Weights of a small transformer language model: 13 layers.
MLP neurons of a small language model. Each row is named by its layer, matrix (gate and up: input weights) and neuron, and shows model dimensions 64-191. Each number is 128 + 32 x the weight over its row's rms, rounded and kept within 0 to 255. Numbers have three digits each. A neuron's up and down rows have the sign that makes its largest values positive.
After each neuron's rows, "fires on" lists the tokens most often at its 100 highest values on Wikipedia text that the model never trained on.

L8.gate312:131162145135144159158138164125068097155179128144145128148070095139129151142117190069057166117092069102071106087132176097163128097103139111080148132159128058130154185074093103082145122129124146115054095112143130064158198152049154156163119120154108073107142118094166142149105165091114137115121148116137121105135112061099124138143166115088096117109086159138134143088137090135126120124139
L8.up312:171100119186111148138119096123048115097156126056103138128139165100136151083129155117103140128151087122088104145110097056104102135093126121093172176139142076138153176064147136130114076143152146084095189104130134158179128141052124114130114075142159085138095187101098072198144140126178071147091127166131101106128124146181123166133134046116094053110114167085091176084105140115177152137165
fires on: " |", " footballer", "\n", " player", ")", ","

L10.gate186:165169115124155151112111148155098103128110093229084164226155141105123102114120201177117124118132129127112153115153133096170184144178140128113130152068130083113119147140150165129116099119068154111125107064162106103106113172067110154114121142089108140112135120125155168156147140164102082117129160135064119161151141177223112181141058148119094103053158096080121130159106095105110132201064
L10.up186:132089135103134123092160094119142121153096104100121113147137145121140125095114169094091189134102130108169112101164166075192179086082151115164134109113161072130129128117165141116183127079067127061115111106078113089123094209165100120136075175139089162102116141085161144154137098105153095123116108155150134147083185094189083134125087103062104079119132114113082065141119122150141088090091
fires on: "\n", "-", "/", "d"

L8.gate69:116141119058133124244177088154100176129099119125079206153127122117158118134180110144183131176208122094087113134131146177133152166136100167143119056097121205098119072101081095123110091127160101130142083178148096139170116103160145085123106116098142146173125154173131116160133091141146128127136110103141137155156125135073182152138132151117129121126163205135168102157243121131110131163203
L8.up69:090113104110117099139211105173103106069156069099122072085102170136081176157127156098119161163174149071142114170121138147094149117162074148092118162140143127141139106099123104166100131055157108156197121044178164159117083078219131139178153098105131148152147127141152154170131112162125096135110119084088142135178100136093160114130122130130099125188132198146192128094180105144106081134159
fires on: " of", " in", ":", "ake", " behind", " on"

L2.gate203:138089175147099114103114058110051115126133110155156124166098122128150175140085132094147167104156111132122169128162126126170146109163178150109101099173196104131139144155160155114141132152115133077071112062080135140074176153116118114159181195134126096167203092111097131136106149076105142140118141189128090157099124149093087133120156118131085146112134125127094032142147096104083124142092
L2.up203:184222148056160128167179094115091159119089173152129135150113130137100118077137096100130104078183076125130173101125104113165129134141204129114168137136157119114132147140141194141144148128125113148140111095128125126153082125119189185101185139132101115116190133101140052141148127093145108103081130092125157110169132137146148119116135143160041162196128155129126149134065124069116073156128
fires on: " located", " information", " living", " based", " set", " spent"

L10.gate32:093098160101146125145214135129133164129123131107162091149118117122130146103152096102070144160180111110055130132098165028098184117185124104079159124101155133167181147123154142144139131116153102109164074139159108103102102151102128086142136111130163090145114190153124120149112095176127134122160104172155183102094141137097097035119178135103077099160101206123133103145128172071090094123084
L10.up32:110153134136141107165127176159180132089180120090150130158101132137107128106141081149103126159152088096176176129125074146150142167153160107165102123128130139149121111167114156145101135126140060151123108202150176118042150181090124104138174089106183159061101153130159097137158145126164110195086130086044182126157128088124166117061126088128156119169117177114179102068178140130080120121072
fires on: " R", "R", " r", "M", "r"

L2.gate199:145147123139102156106147131155064107129074164193136125077086107094114166141123149164134137134129087152104133151136156124111120164104138136107120092146133111100075131147127115133165125075086086083155183066090139140098104113136117097116149077097131160109152106154153155088137138123106166125101162117063094126169080140142139135063110171146165143134099073138109031127138098159145203098096
L2.up199:141191121150082068132151110159161104112130117098147166101171095069153122147123090131083105079131107065144126180151104163136173151123121123202117116134078078118123112199142123163212095123147163109144130152116189219109154152096079182052123136206133162094088172161129144117144174120134119149173114102140142152083151130102116148104164163129198134106106152116108154145177147103118181118094
fires on: ";", ")", "ance", "4", "2", "1"

L10.gate343:146090123125179169143111093125101147069138149070132211176150071130127179118055114150083120111067125156085107126119123117107109141168073084103117165135122050150116176083117092164105121136061135095101108083111109137193172145064135126104125153165130157214122161127148105153111178127154097159094156068172178159121137102124192172180153163122103118169094098134111112147068134116100063140130
L10.up343:147062122171107122219103086117161116069185187123138110148114190134162121150098103090128130105089113149117164146104054119066083168144099099133133094165106069232144152132126135160129097139123155089048080094110152136104126109108126088146111145138164096121160112085143111149141127155118165175107124176130142080080141171108111092110141089099105141103145125138122105108153155067099151117094
fires on: " L", "\n", "-"

L10.gate144:189166088100141201103169158123135135187118080191177169188070165147182128116130104104119152073145113111146144140101152115091146193114080121100106154103149140155073109126139112149136131161162068153128123049107138136137098170155136093162154127169110135135139077163108122115110118184084171192118085169132158086118160138125122129131109111154086110172105133136116195168132101140123120120150
L10.up144:114091105117098103108156062062128115163071097116134153197165102098164162134101077166196134150096137107113126152127116158098165174163150111087083111080127110169066117162100110128136100161078122120173106086123186135123072153097154104134085108083135151178134170140164082190103135111158100142148076143137076168189107119129128158163130073159087118141128129142158100107118103114105150174122
fires on: " of", ":", " least", " than", " about", " not"

L9.gate123:142150111144147146115161140226091042149095101126154140090162132102148178173124136127174214057143126174217172080118094160078141139129111101107100126132132132164129114147187152194160192120143073165129058143105170198159098184167167136067100117189129081107126133128147127187170142151169128114100118141090130094084130113112100165095121180096133151156171128130149075163105123119152102078117
L9.up123:129082097099079088124112116095158140146141133182140113172141155082223147147149133141162145106158114106092084135123107153132081090149101087135124146111090147109125117088077154169108084185111109087058086119161105148182108159066109087120112151136093162175164115151168158158107146124143137070201146143195118155182111121153116133125139128097113089138122147135139136080147131093138104152173
fires on: " at", " of", "-", ";", ":", "or"

L9.gate211:096168104124083105114140093099084214133177139148165053131102102125122121112123081114109113181123147088136171131073162112164133182135154069193138095129081168112111093146180111132190103151149125135152103151179138105096155151146169091099126130124196171106108095133129082162122162140119105113123159120105226104162086157123127139102165140138146118070144162096203078059101151126117080096110
L9.up211:130094179133087120105104126105156140099150130152127117127200106092151179097177135125093171209091141144177132070161163108204152182140154147136143110133127098105205141079112133095145140167088115123115114144108165090135134126076133109130098211108120097082119149132127126142113169184168112128071108161114126168170195125141129122122136164146157145128095148076170135113106131105126120099084
fires on: "M", "R", "B", " m", "D"

L8.gate172:168156117174106105173143139205153100150097121142152110130107137031146157162125110107150149122086117177136124150130132118107156121094110158149146095136136124175140125118129164137094123127157157146119111057167138137122145099119114135141093124069116109165146172093178094116140124084152175141119102126172158117092087108147151117115152113122023129085172154057114156161124135159119113132161
L8.up172:118154150207145137142146111164166174169115140155159152091167098094132186128100133138125070102148098122138151118168176075043085184102133135155145173119144127096105092166129176136129181104124069125182121129113135151139103157111115123168106102119162063200156130087151119164102194132151138135129117110088089103163111124145112163055080151105117140092136107124122148144107118114101137150133
fires on: " of", " for", ":", "ai", "ro"

L7.gate364:139127102138133111121103176107088171129133126083119100133139117108124098104126141171072124157152143091140129133103134101156066096144118128097196157087047071114035122126076114152135139148121153174130137078121175131131136089101146131101126109144175129176150165170185111190145165115064111142118124092137168149165100125114136148206056166108162158149122127129142126099117149127108147130075
L7.up364:130099126088119184139161137136131152109106152114113150095166056054082119072136149147101139156080114112154149105141112083127122104115137144084170160104089147114100113196123101052135168110094149107121124104146144163154155145170145146141116130127125098205147191122136147163147153135103117120149168160156140148160180169095149196123155132090109106120164146102184108155103163085140133091140
fires on: " |", "-", " single", " track"

L2.gate147:101139141137080132105137086188072117123138067141164153130094139141091137167097111188154146067155084097141183158083104101107132109154164156131144135149140044114113104090095144131167105123082120111137169098079130149124164145149160134060142093121141115055145092178083159174138136133093162141151155125120144100124194158143126118174113148157123108136118107142108022098148097155139096134095
L2.up147:110129148123086116155186116131119019117064143140069139094112153137151093071126107141103136063144087145158127157077114189109132173154098144141122162126144028136074127134103160132148083126214111108192166154087125141120136150151188110109108156088119086073135104137166151174113168158094141120159105077134134158194152163186116115113126114144161126159078132149142081111170112135163150132161
fires on: ";", ":", " information"

L8.gate170:080147184099114177070179132094126145116134157178094165125167117134153134159146097092134106153197161100130158082199122116149152183119133148146098163102136169119142125130114088128113137150102106089117112085071131094189127178123156043138095150075151165191105130141097110158143099100149123110140167138115130136140141122074167137114141152162091119107119087177118119124154126185091155076135
L8.up170:187136152099149118166115131125150126128131123108130138138129145148174177107138178116142141128146126104113190143110147141128082156174124141139039141105115182196075178134156169122127155187106071113150173152175093163185077102129155128175166161154128122040085133130097110178153155124085138154088108111111142124149098136166100089100113151133135178152129074170146155173192097103155157125124
fires on: ",", " of", "-", " yards"

L2.gate369:106137158148146162180166065087069126112077128155093107114133149121172137103089149161183116124156098140110133122073157099144126158149152105111066103106079082144099120168117142094164119133114169124123177133070130200077130093147181123089134124120120104119177153174119172152155167096125108139155175101072104122163099179157184134167125105105155115197123097105113049081193106139185117167153
L2.up369:099156129121090076147136157171072183210118120158090139107101163196182128190129118126164123129145188069128057121126163128151093088111126157174135152109123158122066100170097136122182144067183099126124147162137047136135110132163163108114146176163089154160157143164109175125093175096128074092104133118128110156113162167138145137143168125134154113109142115150093158112136111094128150154138
fires on: ";", " where", " information", " world", " style", "one"

L8.gate30:217146129165107145115166088143146088135059104153151062131132166170104121191124165131125109219189124047174084167072154040129117113106184094120135116120135164140139126122144128152088197116092113111121162093103143131125138107177161153170109173131139158048103173165080157134151139130119141101051127049164163144127122092133149073121152096115119137116119122103143142155138156099082152109158
L8.up30:178133204113156143114112155124182155128103114161161165102129174181136101101142065102126165114171156138122075135112069105156158175155139142158073105120083137109113149130164107152113106106128180106097135097090082078128172111131171159092111133096132127139091135083129121091114092169194135155162156129111150160136143127112113090084075094155141179063129173122126129143141176138143115161182
fires on: ".", " D", ";", "C", " |", " th"

L9.gate354:183090096087102144167101082090151090178099187160126145147103153124133143064113110126165179101136118176148121081086146113092138159160133078127099151103172117123116092190098083102166140143160080076169090090177151126138101145085156103181194112159106083127060136149151107132121129109061146143143136088092094119129107109119106165163092148128059102057128154070076148126104087123157194140110
L9.up354:154113100119104116177119146108083096164111159132141180122111165117155129110138092174209105119084091114067100132104135155071123121093123154141075092079100165075073105118093139152125113170199113120182122109102114137109107144156169105143169137177130145132162070124146177137134182138152082106153104104088116086133098138155079123110129128141131161143088149112117117107062143110133141185132
fires on: ":", " of", "ly", " than", " about", " almost"

L8.gate78:088185098128139131169113084109076197154066141172114119132136081121135153115138176060137161152102072096207133114148103125085140047153176151142181130053116082165117144133111153125159129158127121082161121146169136106125147140080138158127092120085116063099107085126150171128086193122106113137118148148170096070138185136115118199172088144113101102161101163103109080112122078106121180177055
L8.up78:136140067098121100137131098108146164127171148113160128122143071122142146150101150146178213126108124100123113158097130098118122109115129060109096068154139066130135215112082111108125118127105171088054100146078137138077166142154126090121115173125145059122088110160121095129085133143109138063110146094141116124049197100157142185159107100096106130154081121102118099117099116147083102125149
fires on: " a", "\n", "-", " of", " an"

L9.gate144:129194117132132136098191105130098142074183121056089087211174107116102123132093125142115177153106200136115119153124081104122092169105123159120151161128107105163072092097159106173136158125137143107101170155127102167083120087196092124183136135167158155129133123123181182112155101140155083120109105152088176045106191158100150170124145146115092077161190103128126126137089138131125061102173
L9.up144:120146174111106159223164121098175105092097112107083136175119154119174132081167169113097141116113159088108227188120091153128109127162145145115093120080122081222097169132143114120103123050149123099108060094111181154147149086144148121139117088159147109139125117118081150102119084107174106130159119116119109157121134158119098076118078100144104123100081162069091091114115137128103184070106
fires on: "-", "–"

L7.gate26:081163148207111136149135133129134072126103100123160104192128081119170074117144099127127172093100111106122121103121097083120128088179126110177092131124175107148094144090107129126136117087119168138111091130110106198117117139130147080151114097127118098222143182195203092164128120093127059143148124149161164077109142102175121097110145134093041100160143140139157124071119126153084164115181
L7.up26:094167161090127108156127149113146113152135131105141167096156095143035117141182109109084127126099079102149154146143122136086146150175121172082084151093124029161117104125160176116111116104180122123164138077103132178183151112195118100138120108096126075120144126103125138190122084181170104129135152110094127083087122111114115105178158133137107083129171156072155158109049155108170151131183
fires on: "-", " of", "i"

L8.gate356:103118152143188184115159129105152127118091095141126107125127139090148129072148089119110106144161066133189142146132138108125161166186165098073132158117106103145068136087135092126144120123154157086039139116085131118126135115082132082140096113127110183107148105152109099121123128073160126091172138062096160091102097121076159116112122074102126141118124158148139149101132066163069129097110
L8.up356:096157207150125151116077107130131144127101131118196151066117146172163101204131084147111141165132136113161067101130091183155193157122155147154111121150094109127071122135116161112118182206155157126084133167105155105116138095104152145098074145138080177155097099124126143159120125162158103135061086086152118110142074180059136096156158139121091140142142116129157118138108118109132080165115
fires on: " |", " to"